{"n_head": 7, "n_kv_head": 7, "positions": "rope", "rope_fraction": 1.0, "qk_norm": false, "bias": "none", "parallel_block": false, "init_std_down": 0.0, "lr": 0.0111, "beta1": 0.9, "lr_head": 0.00591, "schedule": "wsd"}
MLP neurons of a small language model. Each row is named by its layer, matrix (gate and up: input weights; down: output weights) and neuron, and shows model dimensions 149-297. Each number is 500 + 50 x the weight over its row's rms, rounded and kept within 0 to 999. Numbers have three digits each. A neuron's up and down rows have the sign that makes its largest values positive.
A block is one neuron, or neurons of one layer that tend to fire together. After each block is what it responds to, as a language model described it from the Wikipedia text at the highest values.

L12.gate489:530478615545522496467655484399484458488425506539483553584448465477532540495528467548448443577558472524489537587478462407587496548460490541435451540528563537486521477473448580538532464479469480441502511472430570505454474520426510576506507485568562530415425487481568523473399495509565474443486497531438476356529417499603389568412424521536546458484450569484495511442545494462466563480580453504513512418506543485519526495526546561569469606499544483498
L12.up489:567443448403495520428525506520484515416565571531479588513448551570440506488497562460475400445405473490477532544518472534571524478494580482554584570456538552496488462437402516543466545529527573473454494421482587542516452540477450432463455534479517583548571543424373446525470487472475517507476489575472502502501468562431492494526496494559477523429543491502515542546458496449465527476443522397473597526538440576358495498576497436442471534454519542519
L12.down489:447499477511473549639496506553531577416566507524449490500443573528505537505504542488472481464466499622493482504590468547601515438447479455540564488524570406517482480463453488504542478506559539455472549546420471428464447586469528569459527500489509565477457520457555522454485419520418570481487558518476510469549538508513507541523559439585523447547422509522561495467552560459487519497427445515500564560461452442552548543466511356629454533485472525513
Short subword pieces that start or split a word, mostly prefix-like pieces such as mis, mus, in, as in misleading, muscle, brother-in-law.

L12.gate968:451500521442461471469446472457437554515454549411510498485444458466453457519501516577513574508473433508516499558512498481533484390525395477444524519573549501418596503460576544510462494483529489483479520542475364482557586534425544518565508547490519483490543492601494466505559397472408410514457446513482505522554496563508527566438528442546518449586470570495633568490462572462428456462570502479533524459479522458582504410526501439426463596524471402577
L12.up968:458558588554468519461574433498534489479524401512536427495473540463453539567462427515477440481519478536561498569477458489540444457422519547541458456498567359429570467528446538463477466408538496400559487378525517473541538564477422492569450500521453391446479554562467491539470510523558473435445450507500466540558458537514558470525445441551538530490408486484538561357558535507504484519528519506481517487433522611521442437522418514502377490492611527478
L12.down968:463491514447536507559546431474454507432490547458509431546585487507419567464480469408456538397323558422346520584430537504513453526474497473465502510438513392447525574586456502436441498412564562495559461578475489501579435544495475482447519500436563443504549533570496483518584515490410478440535527539495506463478513482441434465550531489503564531496527538587566555498443545549481439488477478458553522511510475520382477540472584576562445486628470499543
The word-initial prefix un- opening adjectives and adverbs, as in undivided, uneven, unusually, undefeated; weaker on other word-start pieces like infobox bullets and sentence-initial In.

L12.gate1103:534403448512470492519459515607509484499597555417440507494449512542484535440556472514489510484516542524517531581427519462470470562512563509507407538523568520531509495507530541459547416466570548471466631556484564472392542512473502506471515496506445414489421544563525527493434510458409578538515515502508514513391423456527453432534528551411489411412479509476465436492458506527476442551494532439464501537531502437535557593559575486477606495486475384568
L12.up1103:473429499517465520449518506513479487520462579443482510440448440565586471436528482427567477434427442497582533574503491576468482534556528531488554416504520526457490502506480511439545436502465505605549452547539505521461529367545603579521503593443528540542483526453543512560491545400486502488509546550496538526484543487479502448503494562463383506668509606488528531468559516461570429451566545518508541529544553567539536585502472459479549405432549569437
L12.down1103:470500535484499589488489527536514620600513534447452555499551487411524467538482508548525466464475452521492525550484504445500447528486448451548516554536460523460566567508559473548413515545477564544503521626505486516427557516537444576595469396596479582469535453457469497490558507517346478432590539508461463479508528511437537458457473496457426500519554493546526570524443442449444470503429462460495468449527426508541532505567534441490503490539541591423
Last piece of a person's surname, or the comma after it, especially taxonomic authority citations before a year, e.g. Benesh, 1955; Anker & Marin.

L4.gate229:424420390604479463521514463525396485482505468597467479463476435497510489466506505535508501528511506485516459550496466567550470547580473553497529529566334491460485543528592545508540383484510492462399475553472524547415506528500469505519554455469522560507438466505534511516469519469476505518485395529501613419510459541378582532487486562520440546511578504547535490520498417469460550479418495454465434535506495517443480539359478568455462442561453505514
L4.up229:530509382599537517525504491502510532489485462514551466453507417495540478471467542533540457528506448428498461428496448511421538562515502519482479516518480472512490470505512485409531449492449468432353485550494447559558538476494495510410527496459556461429474452545459463531425528447486542517443384524497490413511498574542516586497510489535560538490555400501573458537513507419481456613543525553504572506558418483551488564474549584470488545533406527490
L4.down229:535439468492509529497530569528465508546495435668463575435525489504515524581486584514446466441393490461526431546473384477434471481470522499433479548566405472385488507453522492489447376474550547548511481545450527588525499480524438528562467453541611474483513553491459483465473416495505488564475614449495585455524546535544560436438400471439432451506504465607455495463562473544494489496595467519554477543411405484500507566523475585548535531481483485520
L4.gate645:566385518647509512550581603525490564572542480480544430422496497441519499442508467568407486491542471441564509507383351529478484459463553423566433516556492466527593538420561565486524465569590496472477396564389524549530502434484526501524536550496523466360466556477553531519480574479458356465505488542490438514536444498505539535398464541516566514489569505511504490531530486386551465516555485559460387448458533496450500529519459525490472513497439433600
L4.up645:542533398477481486582485516589477634513521511501526465464497503438476454456500570470516526481519548507460455470558406543518519525489533358523484429494535485380404553449534482574502418545550510477448384541542445500525523566461512538434455400411426577500490464467558441530520458486398460509486545526444445479431567600428540492546571474499490520533550416480533500551485507498503426500450480570569527520550477514521528479500464537550500462569436453504
L4.down645:510518531441522514505585552551471609490526413552462392414570461413563484463571553497408544479536498509571491542469456456519470474470476428533379453545440484528456571520553531593572425503552429544542442546571452524489545523455533474525483397417519537434491532501439525483494487444484552566500591502535570514483467579495502460502500494484493548493488439475415491513451577439637464540561547594500461518540500434475464530557527435471469642526385461533
L4.gate778:512483454474483467431449443611499430495508436490408531367532412496602458491481524530378506552533428477469544609441552369627519550555480489563494521484501510427532468496538589526667483513596510430528486515540597520486477445543418474564479501582510538530429359466532488496485459374508394418491466430521517512503478513537532563476450530503563441503600499552521436508527485422523508455546500533423460424563473495424456508591549542468592532446464492524
L4.up778:469520486560455487434482462568547496445552498484382577479536474484602483506478486517481480503562451582454499613531550570498535483504437484616476502563470452522441435572529514473545542429505531516434444506486567546436457513520436532491487493508488595585488470467485510536473491503530455439406528435513556506528380500466490580517457454567644525567605532529473441525554533510387385502580509536571536478520499510524500489540523550543498478475466447499
L4.down778:491465521543407438425582449467535504503537538602485477526558546535493501441455555521502503427498465535553541456479468382500516516497443463558485476530507516455468472466495435475562496497529495486520475563545549570466471427547404445568598469491461539601507480471534489528460417541531578484515514474520489518467369548573508465433383503466565489583428432495538474545506502419505454492551535524469479500521550431555475531480502490480482501493517440455
L4.gate1036:528537446487558464521506506468461477480494527599554492481480453471512513424561534561428485467463497442396395427540489590501497583572512533539468521565407492579433569538482484478542428470576476490558511500513543406429515447481498470492505527493463495441535473543551489451513534448418531460473453581455535615506451527544510591487557493490495478614443531465491640488498474440524497367540526541466546434521488508545501517546588556520523532525467489498
L4.up1036:535594395528496446500489503546450501430540539521656447525621486501450469408457437520543483498509480490496530480486412505432551529430526399398406471495495552486575477479521498523446423557558543426427451484443437433474526530575479546459539528495484576477517584448447520547441403549450559498502477479461469505601428500480435513532533588497432517570446509533535561610542420488542456579598577488531579497548446502572473537531560475523589549429519460382
L4.down1036:527450437455508537446497492511475578340540449446510464482473516567524408510483503499512493494499461515551437548498376489458514587469491590489521530534525442466499452426522519525478395430404584426493483542471530471446564543506590552474450499518527460498503482473465519580435426590560463437478481440517618485537498609412466496489554497505486481507490398483526520519548519531537462522556583523521478460457613427475479545483459460413437590416456569473
Punctuation after a name in structured lists: the comma or ampersand in taxonomic author citations (Aurivillius, 1911; Ríos & Carvacho) and colons before football goalscorers; weaker on scattered word-start pieces.

L4.gate425:525556389471473554475531468491653503496537432477515474431457487455585611439513542505465541514523352474601451453498528567513419554422464513449508482499430543575424511509529437581576562450486556477443537485532537438514568525528508438467493584447583554540525508522483528533557473568498425478472526465543578543445540536444490493537498538461533493453590496442524459713534544479491491501475429593481501532488383504456488449573510453492601508526512494532
L4.up425:529435509475495525529528476572459446517423529433538519546477472515535434514545457495517449516470471526511475475489468488499417465555511595483503465470545492487546507479530521449510500565491539468588510511517513407460481461571501567516549558465430454473609515591553449468460522560580490477497559454496584544484518512546315542516487620495495457544455424492448474619519534503482494467497535525525415483455565395470500528447501442510478504601408471510
L4.down425:536540546557439473414430496474420537495440504504495471480548514520531485466513516490521493492490549537514531530524461448472475423509428542536484470553593450482476466446510437515423535511520459428557551509549534454474443543527534600514500409495417473477518510501518462607569569540581517452462524518487577641400391427599452529451486560510611430467433417500502438508520508495587469577601504468545540470532618477408511389504401487435439525521486505517
L4.gate573:500512484499528469508517554531514551495572493483481534519430577563527446454561468551597521499470497527478511559524483502406556623505522549592537432370528544478526460489467573536437468557543524474478533539516467541486538522440491515597498481409533530518491564437539483543397539496431490578413482543568590447546449485525511543545573440551497390490581498468516442551587417459522518508549550606538575469492427442570550527552480523471499537489530520494
L4.up573:491530481424647464483556539530537439480608537472407589438489478519476505439489561559461512462464491498487528457504465519554496551547541486515468442438537550527506489612607613564603494406476504516517475481539483463523480480543523484441404487492493538427438554570590475569615513535524472523515509492469410451537478541555497538533476418410622469443555458434480424515477440446505587511569478542558528492550414511353516460437534438511467479463571495385
L4.down573:556511526442559536439532470517592570435614466453516540494430507492512469545499540542599539546525535574533543371574511424569542386472449527451495541502541493503492491516531529592590575361395437454574513384570563533535474541605435475495382463469466503426486526503564535484479448386562565530532545434464549483563535507531430510528548473507582454418532464546514500641450474511546576475511468535531541541520466512437547516438567458528484544506495468493
L4.gate608:500438465524499433565457617531530540589523488556463457472562479488494521402532467526505454440525451541450569506570529515469513519468528569495450564453501389501509409553497489477554533555501453545575505464547479518494576350581529521537531502482505486573496551610455461469546457487499549503464423471511555519448533510614547447468408465585585501459411468445468452510483488409459468547511423572530559449457553480363563519533440524484451460559422453563
L4.up608:471418361520542618585455478517430589508484559449477513418503574506577447513524574463567463456468529458466449460551485438367485419501515588525494505496460473554569474508540450409580531482553449460496479553410366495542528551566416496541401578547479620518527447552502478501519548544463570517486551523536530521381559495492499438413454505553555422492473535423467477523468512452437467482479520458467495508557499536466515489589464609490546455442472514604
L4.down608:544482541466494549482481402507408524397500518478424554539494458548535529509482506489531479499456444461444492418510597537560460570474506529531447430542510489390468553505473392533552462479535493465516505460526516511445447465569458524514520426474383444557544520493516502532425550486535466470494499507473510531497527473526444488460563509548517503424482566524528443496581526610434505589638446556487447480529536493412448374527448493527557504453557462507
L4.gate696:490492510468545520398565487453444521552500424479543463526492503457447506485466583476460484474527455523576513444597526528474409501580565482591535496502426498500463521473485484522506637532519510485563547478546458495453507524472537491617496478538475447557465567544513549464491537466450423630549551506512516519553560425538475471497516508506451519487394510494448480451480475543559497404455491443509435468493495437477552516559463487544430477407520496406
L4.up696:588419485423571566453544525423407457570495467547513445508562546564514520524469583485402467493461450526526516463584574465563444467515551569541574484530359451534479499489505533553577484457539456441516574484495447500510502489430419482571541438530459429534485551489463522494485540447483460609503565506406522566603458444490461545509505505447473521568472455494446522467528481474481497481514489421533502504543513461421531563590431430531478523417484481459
L4.down696:593538514521517545448586490560515566569531457482365514552522522509536468547515581486455512476469508603471421457568547508542478548475501585456508451381367468484476491563530469480517488462595527492549508545498518571540586470448515605594394503461396497576562552479523568504466536477556549556449460500470550541542609550475569552461577458533514545521470563485534483414450496549576495517484500500480509511562513494545515419598557546603499444500477515512
Quotation marks opening or closing song titles and glosses (e.g. "Fallen Leaves", "neck"), plus the word piece in within words like assassination, insurance, inlets.

L11.gate543:420403481509480576476515508545498611568527516669493496509517514523407504430478437416522451514519526400488471601526526512441517569554562442490519583515478472452610448515514466513583462503484594575502486481504402525474529513541432498500519573579539447433453511494424576496529430521466410524499527608546507480506521428554487469457442411418425539538410503404551406418593508484459444434528547470537474459433485464527525518524504580461488477528432427546
L11.up543:434449508569462462549550511500487554475388557492406568518528554509557527399534478472478396554547511527509565609484486462545490602423541574533482580587540473400555491588413528489620502506499556424562591519436453536438521462492506471534535432544504533515466407539459557450565563510571384498501580447520558467551467477488503570519453513411535456448497425375528434477560507471536492467524500434514548553442450477439428481477474495445513460516499545540
L11.down543:490517502450466453511480426509542553446506568488511497460472574545447446499548538471522497487474483413531563446417571512479484526535487458469490556533477480506469496504411562515557502483545487511517475484532476470424579556537528472610561549554461458455526492554499529489411488486453495597370517553593484484569511417497412490494566467490569403473541493434442486496503418588493581462510479465508507545484465513526395403489491563537485416448549484526
L11.gate566:473396381562521512491530494553393575509496536450505513479485466467467556580593571545433504481455499466482579419426513529529502469518484378493355575485441536501458531379439484455493602500456453583515455506465513493492496492479532542553605454539459527425530538481526473489525534438440528536516389469497559481509481513491545474459492485554476444419471491478504492466418527465563445446519563384493465398525587467503436526511409609565572518468497478515
L11.up566:458526478560563471542522471474440565548489553370456529545516508495497581584567503504582498514470573588428590489474479496549543525558474492503493509457574537530551526461512500445525479601466507561554472430470531531554498449430517537516573420447439456543488535480475469442436533456474526495510445577589609481335452541525546472493533474455461475478412498431521446492463572565454509530487563500447492477462523421501385503546510466497480491476442536536
L11.down566:546405488453511507518470398536505494500469513516531414633507499554436545583471428442491522539510427546466496500568579473450521658537522508476479496468546483525510559486484511467510552555564459490479571420402467534553372479449516514492519482474473489476481481444471565517409506502481551512455463562466543471513395473446505413498532627510567495511494613537495516466456514561438516506563430498477497436556574561518495580543518453486429518455517450600
L11.gate925:468508390482507464506443520496441475389569585479481507498468533458559547466602537366505421399541459533474457473595408552493495549505481447461557550473461450512523439545416498506585593474534407474498428499560516597539499486507422466547472443475525531489467396475466493504459545556619440490483495565491474520510542427590452527564507549421531440471493455386390582442502480473514456502581498482473473546463536417406444454493473568495485577420513532543
L11.up925:493543500470480520467445472510528660515582577504523504411575604495491558563472613560526477373526499365472577561533475487540605484465522448440559508532474558465501534512516516476464469572463531465473457574447438462518600500500423544457410568517449513460588491548451540481608506530570518577474446413436486489487493494534475467434492438521578498458510396518455503555485509582497575524499474425506451469412476550496483575398522575549351529414466552525
L11.down925:564493490532572538457548432487478548508526502471556481483531454515455520501586548500531513567483450442437474574593605529503571545488553459473486497511478467530531539541548578461433584473515537532479513494549506565501597526488468519545442488451524450524538522509448470521462549539604403535467514446532561538455498530503573390512534533497557499489524553491522451498509523589503553482496442447523518593534531567470592436462403509430454469474524497469
L11.gate1177:448519505509515514434606491459462462533508537530483483520487473437471553564545506542456395476486428491487435567562622575439524602552521539472439473548525498602554447513439468476518517563631451482488435532431479563469505461549461435608515489497569591575589529527425427604480465430482502538398427466543562488586470538493575467505567518468514534503420490485468461528447524443469459502467503515517514446578517483470527510471478489531457553499501443499
L11.up1177:513537483494515459444545503519511533469449509396510467470501552424513635606531536511426531506390440385569457464458458476590579466408577462458517582553488541471432484513516584533539519543511511435588498538482415542447447498521481424551511480518551589508499508550436470465509526426544477575589440426502536455579474563562522578462560513513460573493425497527464446560549511471465492437503482478512543542526363484485513458505532480461470554558486536586
L11.down1177:607456511452623490451613442515525513516430455451526471442513455526529534496492508521464453481417516524536545473504462549458510437561481501445497435484476517533550559544541488541488507447513520408553515552533417447511548484526487563504419500491461404505498476471512420429469420414465509533480539518570488502446506473487489523464423451479553578504377595545598449551505591530488499483471402452646537541507569529489459459493488446425521490482458573491
Opening quotation marks before song or single titles, such as "Walk of Life"; also "in" before a place or year following a venue or event.

L4.gate542:435561611439406584507491470378515510479540485534511563533470504449531525409549505511467424486553357485420463532539500457559450361460398529458401631513504581500433527488515485632497464507418612477484604548410486487340509473528484426450506502522474476529487548508529512453499616598487374467442449520447522510488507578535442554553512541481526530473507443556441495451496547498485490562528536533461543516506461467661443477547502485530470558441567471512
L4.up542:496545501580420486467447379516538445586541545501524521451484488399517513567487555504450425506550489534419491433537504558619415458543433559495472477569475471406513485529452524543465507553479442409461508544513450440458457410458520542517541474451453562526470473572497508526495467516516493508491471534516567542467463537527423461505483514575493566465440451532474532516584578480455502540511548478512553427437490474554548451504557448479420502475507493517
L4.down542:542503539499522511555418435568508607500468533525508509458538453523490509509482502533459466453490506461565421530614547576468467515496564365512508612580468503503546568506523506516500535409552506502589451573502525513420480425483556481510455477545373477534468506612505560496529427431503551511466544583511416505505552500529518381421555542564494483549505435467535512515550482447559478547542376514499556418448383555538474478467574437512494483486573578440
L4.gate648:502563548411497546545509447608519532403482496493538553533552496554494429452459490434487542473568536466473369501501457527495511440517571556520485465480573439490439490494541411522526391497610513504516494593520527508515568451496548417438454607530541567506527454545604357573406477495481391443463474493468516435548563541577480462518516448492623522510569430452478358534536517531521512557429555451517545516383464501515557515540483478432489467499566525378
L4.up648:500493506466511610541530515520513470475501470478494454514537511459497517467488342538500385513401611469527527422450428615420470541575481483534491419437416510508515489505549507498467458430472486455466441509485531491533552507407531554434449471458514509549519537508496515534409459479567572415454620489462481511505417464402528576541469471528502513573544486504487449543498496547451454529435566533470492525568526514518509519501580451479506448525415449624
L4.down648:515566432564472610385466562533539599475487620523438382477452506516481496504535426538458494501505469543512490551532557423450477501504449602448543504561590437548581564421511511448462493528383539459568485495462537503513533568423460451542517489483533577553538575473498553421545501458461547486444513519485447486505533418439530583525562531533476578502503518458535509455565538410478552529523585467403516565528446513459548506508515444472511514484440520495
L4.gate948:470459529504444525505506472513519436537563550573416434470520491488458512610448473528375440517642517498468454519487550479489412480508465479472538502434492496542466634434495502441536538464503429447531487493362510487616529559587435480420474516417512517522496513630497532596488356499529500455529525502416394512509514566438441562379480528472582461481520537588549431463573485495547525493501518488493500454479419524478568422554519470499436463499533565451
L4.up948:513510443471452560493507507418478548487430528404556534509497434405486509453424553481460480522493490609500530499575431482455514472520507487531452538481416421518488517482579463497425455600388514512441432483658446502484518538458542525635506574585497497558500478497460528501470504540449409418418409465486473587530511429573542526512447479508508550561523496558482494522520592492584518485460478406462527537539553445488584508542586474475444504444335620463
L4.down948:490472538508474481461496419557465586448534513550475532519484412432494529590529478512403436558567457506538480452521454441615472513457464464543456441523668556495539473448490449562466357448416581430580477531447492465491510498539446528554549483493555572519524562567492516517439569504404482455455463465477488492449646458470492509487457532453555523488527471552513572443563561443479545507509515464494511485560513489505547441494466446468489512570445500465
L4.gate1053:485512510524506528522514498499504467472473521463425429508530357432547499570470546519474410436504537586437516585481447533497442504469509478487615425604527518462476510431519612475514580433437469568487503472432534526491581485465463413572488546514530542463468521525527557465504489458562539489470458298521529559531539452488515444464436495432530562555416466547518595522513442434472564495488528494446565518551470425468495507413547487572480492475398478485
L4.up1053:561414551446436490626538482495465463329506553550511527552491605608526512405569390521512496509462528463453429399536513466520570457565455475498532600578526443507493532513373479520577519527530513492567525455479561548517526492458542548464547478550522429483585455500517559489535503504421440451432495506538463572442563498509485535546499531432533540502459551546492483459510511449495477498555547431461386512477523554607503511512526552403401459499476539481
L4.down1053:467592471461461507583494488476563508464473603489471478518458454508450504527517438480520522511455481561531447395538507543496473450567468467513443575577468457524531484492459430596418497496496525469594517399491503493477498543496490548522524605438455458535552495526536515561573555572479612432385552382449466596569565448430460524528556510481452497461536410526522565491534570552506543534512590466488473523462463460549432457474556471466480549547561509470
Mostly "un" opening a longer word, usually the negative prefix (unknown, unregistered, unnamed) but also mid-word (ammunition, Laguna); also "(" before "born" in biographies.

L11.gate178:493450531437607424506403483469500529498514539505493410459471492507600467468464499436476499585483524492542547539536476638445510521506415505533420522473460543472578407441511559530576465405441524534445550450420591450535499512542446456475431542495576530560513471483516555450471508543437450444496543501450536545614560495420541543491473543579471554475426431497432589427505474477591528514495496586449505520396455502442508437600554562625561521621571434504
L11.up178:428411460508411412460455454528508495485550556491527477525433501444512497561487510523458524542508597611483509414572457589480586588407554488528492554548492456589523562514515448535492497493574526616522461489493574445407453402505558501489447474582595536517495441491587560625489472552362458413498392517496459475503424487523564504462505492514551496542496569516575452447458516569488518483459568475485473532437541544529506444565543548577468595532530559567
L11.down178:509559488385453473439436476493435486560549488531475486366493398488482554509518607474570430515444538555590452543606462541454586409604483485437557517487479555531403524500560419441431529446567588548481502555549463376461410577468538465482519510395653541474462530467516533450462512517498476520454481496515534489555478598524468503557472500497518513497386530520522438455501498480536554512426585422510499559487440509572437420473486529491472510553496504444
L11.gate357:521492541423553392448530509538656586559525527543495497430594444467546420514447438477467525552542435572499517560533429423503508468524509493524570480552506538464536519556524573576541466538517529645500573486475587387559464537566447507464461465595468523509504398522501658581422492501431546535534393548486479561513505490573513544440510537497472606548553450522575495509539539470480523469527521504476463400466401470478529467502451450553443489489426480526
L11.up357:449494458461534503451521511446478506398511506468473519436511439500379445444481556501470501497444463465535445495448432521508493516449509505462455451511484494394555562474496355508510533500470497477489473545447521465517593499421561461481458523512501565548522408483457548520546538536460519507481463497441443488523509535526511504452535517441483530581395545527478466477483465606416488416519538471499631512446495512508477507492493514502450525434479507504
L11.down357:486483594490557429450500544482426480474554525527516519469399556534417500492495524564475564517526403440521526505437416559496441488465456481527486533446510526497547436483499437539487473508513479515441467476566515443586509531481500465535454480460496465481443482547498481363518491486446559545446449464528388482513476440455461508489486513607522426486560490525505441479497509520446495485521568527497570488519492538477502469480544463443510557580521445498
L11.gate512:459501452536494510522544534424536441532495508382482410459517568466549493519454487447527451542374577525494382543500501490579482458570487502541459515497454515511599465524607466530455552484519451448528445442505558487524492486503569486530453520525435555549502440556547416543639439447442408509492478466475553537511463508445516462580453541490447423478450500551513444548579510447496581558511549596500513431476578506592491428540473439529416474536443424547
L11.up512:566458564443523500500461463519461470615418537467456453514484487452517487436507540527492386496391475470456506527494509483468481472470543455461522483503475470505559501537582570484526511414511483461459502481486460496541450575565483490487443522483521456505540547442561527504469539529570592517561615549566430566549413463519499465462550432551481486516445563560555591518497536529474459463441549509517513495583453498604493529507500468514479467474534501557
L11.down512:503560573492489357473560445411515423549523463528554501515469539487440533445540486534475572504454502483386517565467520443508542560547515459564464503551396477581517499511475564508523485525518447582431533536430531527481367535516468463475619538574428433538536476520585401502483549396466515592567518428448477432516440532466527490451486480465456447537439485506565564507467512418519550464581368407550568469461460521539544424567537539551429487502460413528
L11.gate754:480440413507526419426470496526441463448429514370539528519473567480432587581510571501569564503453510454498472440452493631424502594406595435474522504476503570407507455459582434548547517515422540550503526498480508411474476462403495504525512518461509470467542502556519563555551584588474547475444458504571501513413590513503329506463578526571470452543449595514468476573486518427481441475537428561511513438518531396449549527457494470408466531586569486463
L11.up754:417589483460544513499501489545504449443463540419502573474421584492530557585460504450499523459495460502528456520558562565505402432581449511454374448561517513464535505477496360500609552626412519433469528467598585469462460469508510532455578435480470456447583503454537548494522581454544569547495545494503463537484538545461478503500563553510475469487539592581489415397538520492532512550482468604574557415532508455471518474506522528546487453448556432516
L11.down754:390560471492529517452541495536461397479505490455466521491455520501447485535502437513499550425535470523525491482483533559463431457533469468448442546497511576556501540445569410481499468424494520537469482527478528528597506431553551401525555430528401491504578488474447553459544529468444472517501500442445501481468493468468338445509435520536545534557522478542418479465529585527572476604574499539528479413530536464461438457420570433494552470461467419485
Quantity or degree words just before a noun or adjective, such as more, average, little, most, much, plus the un- prefix; also scattered word fragments.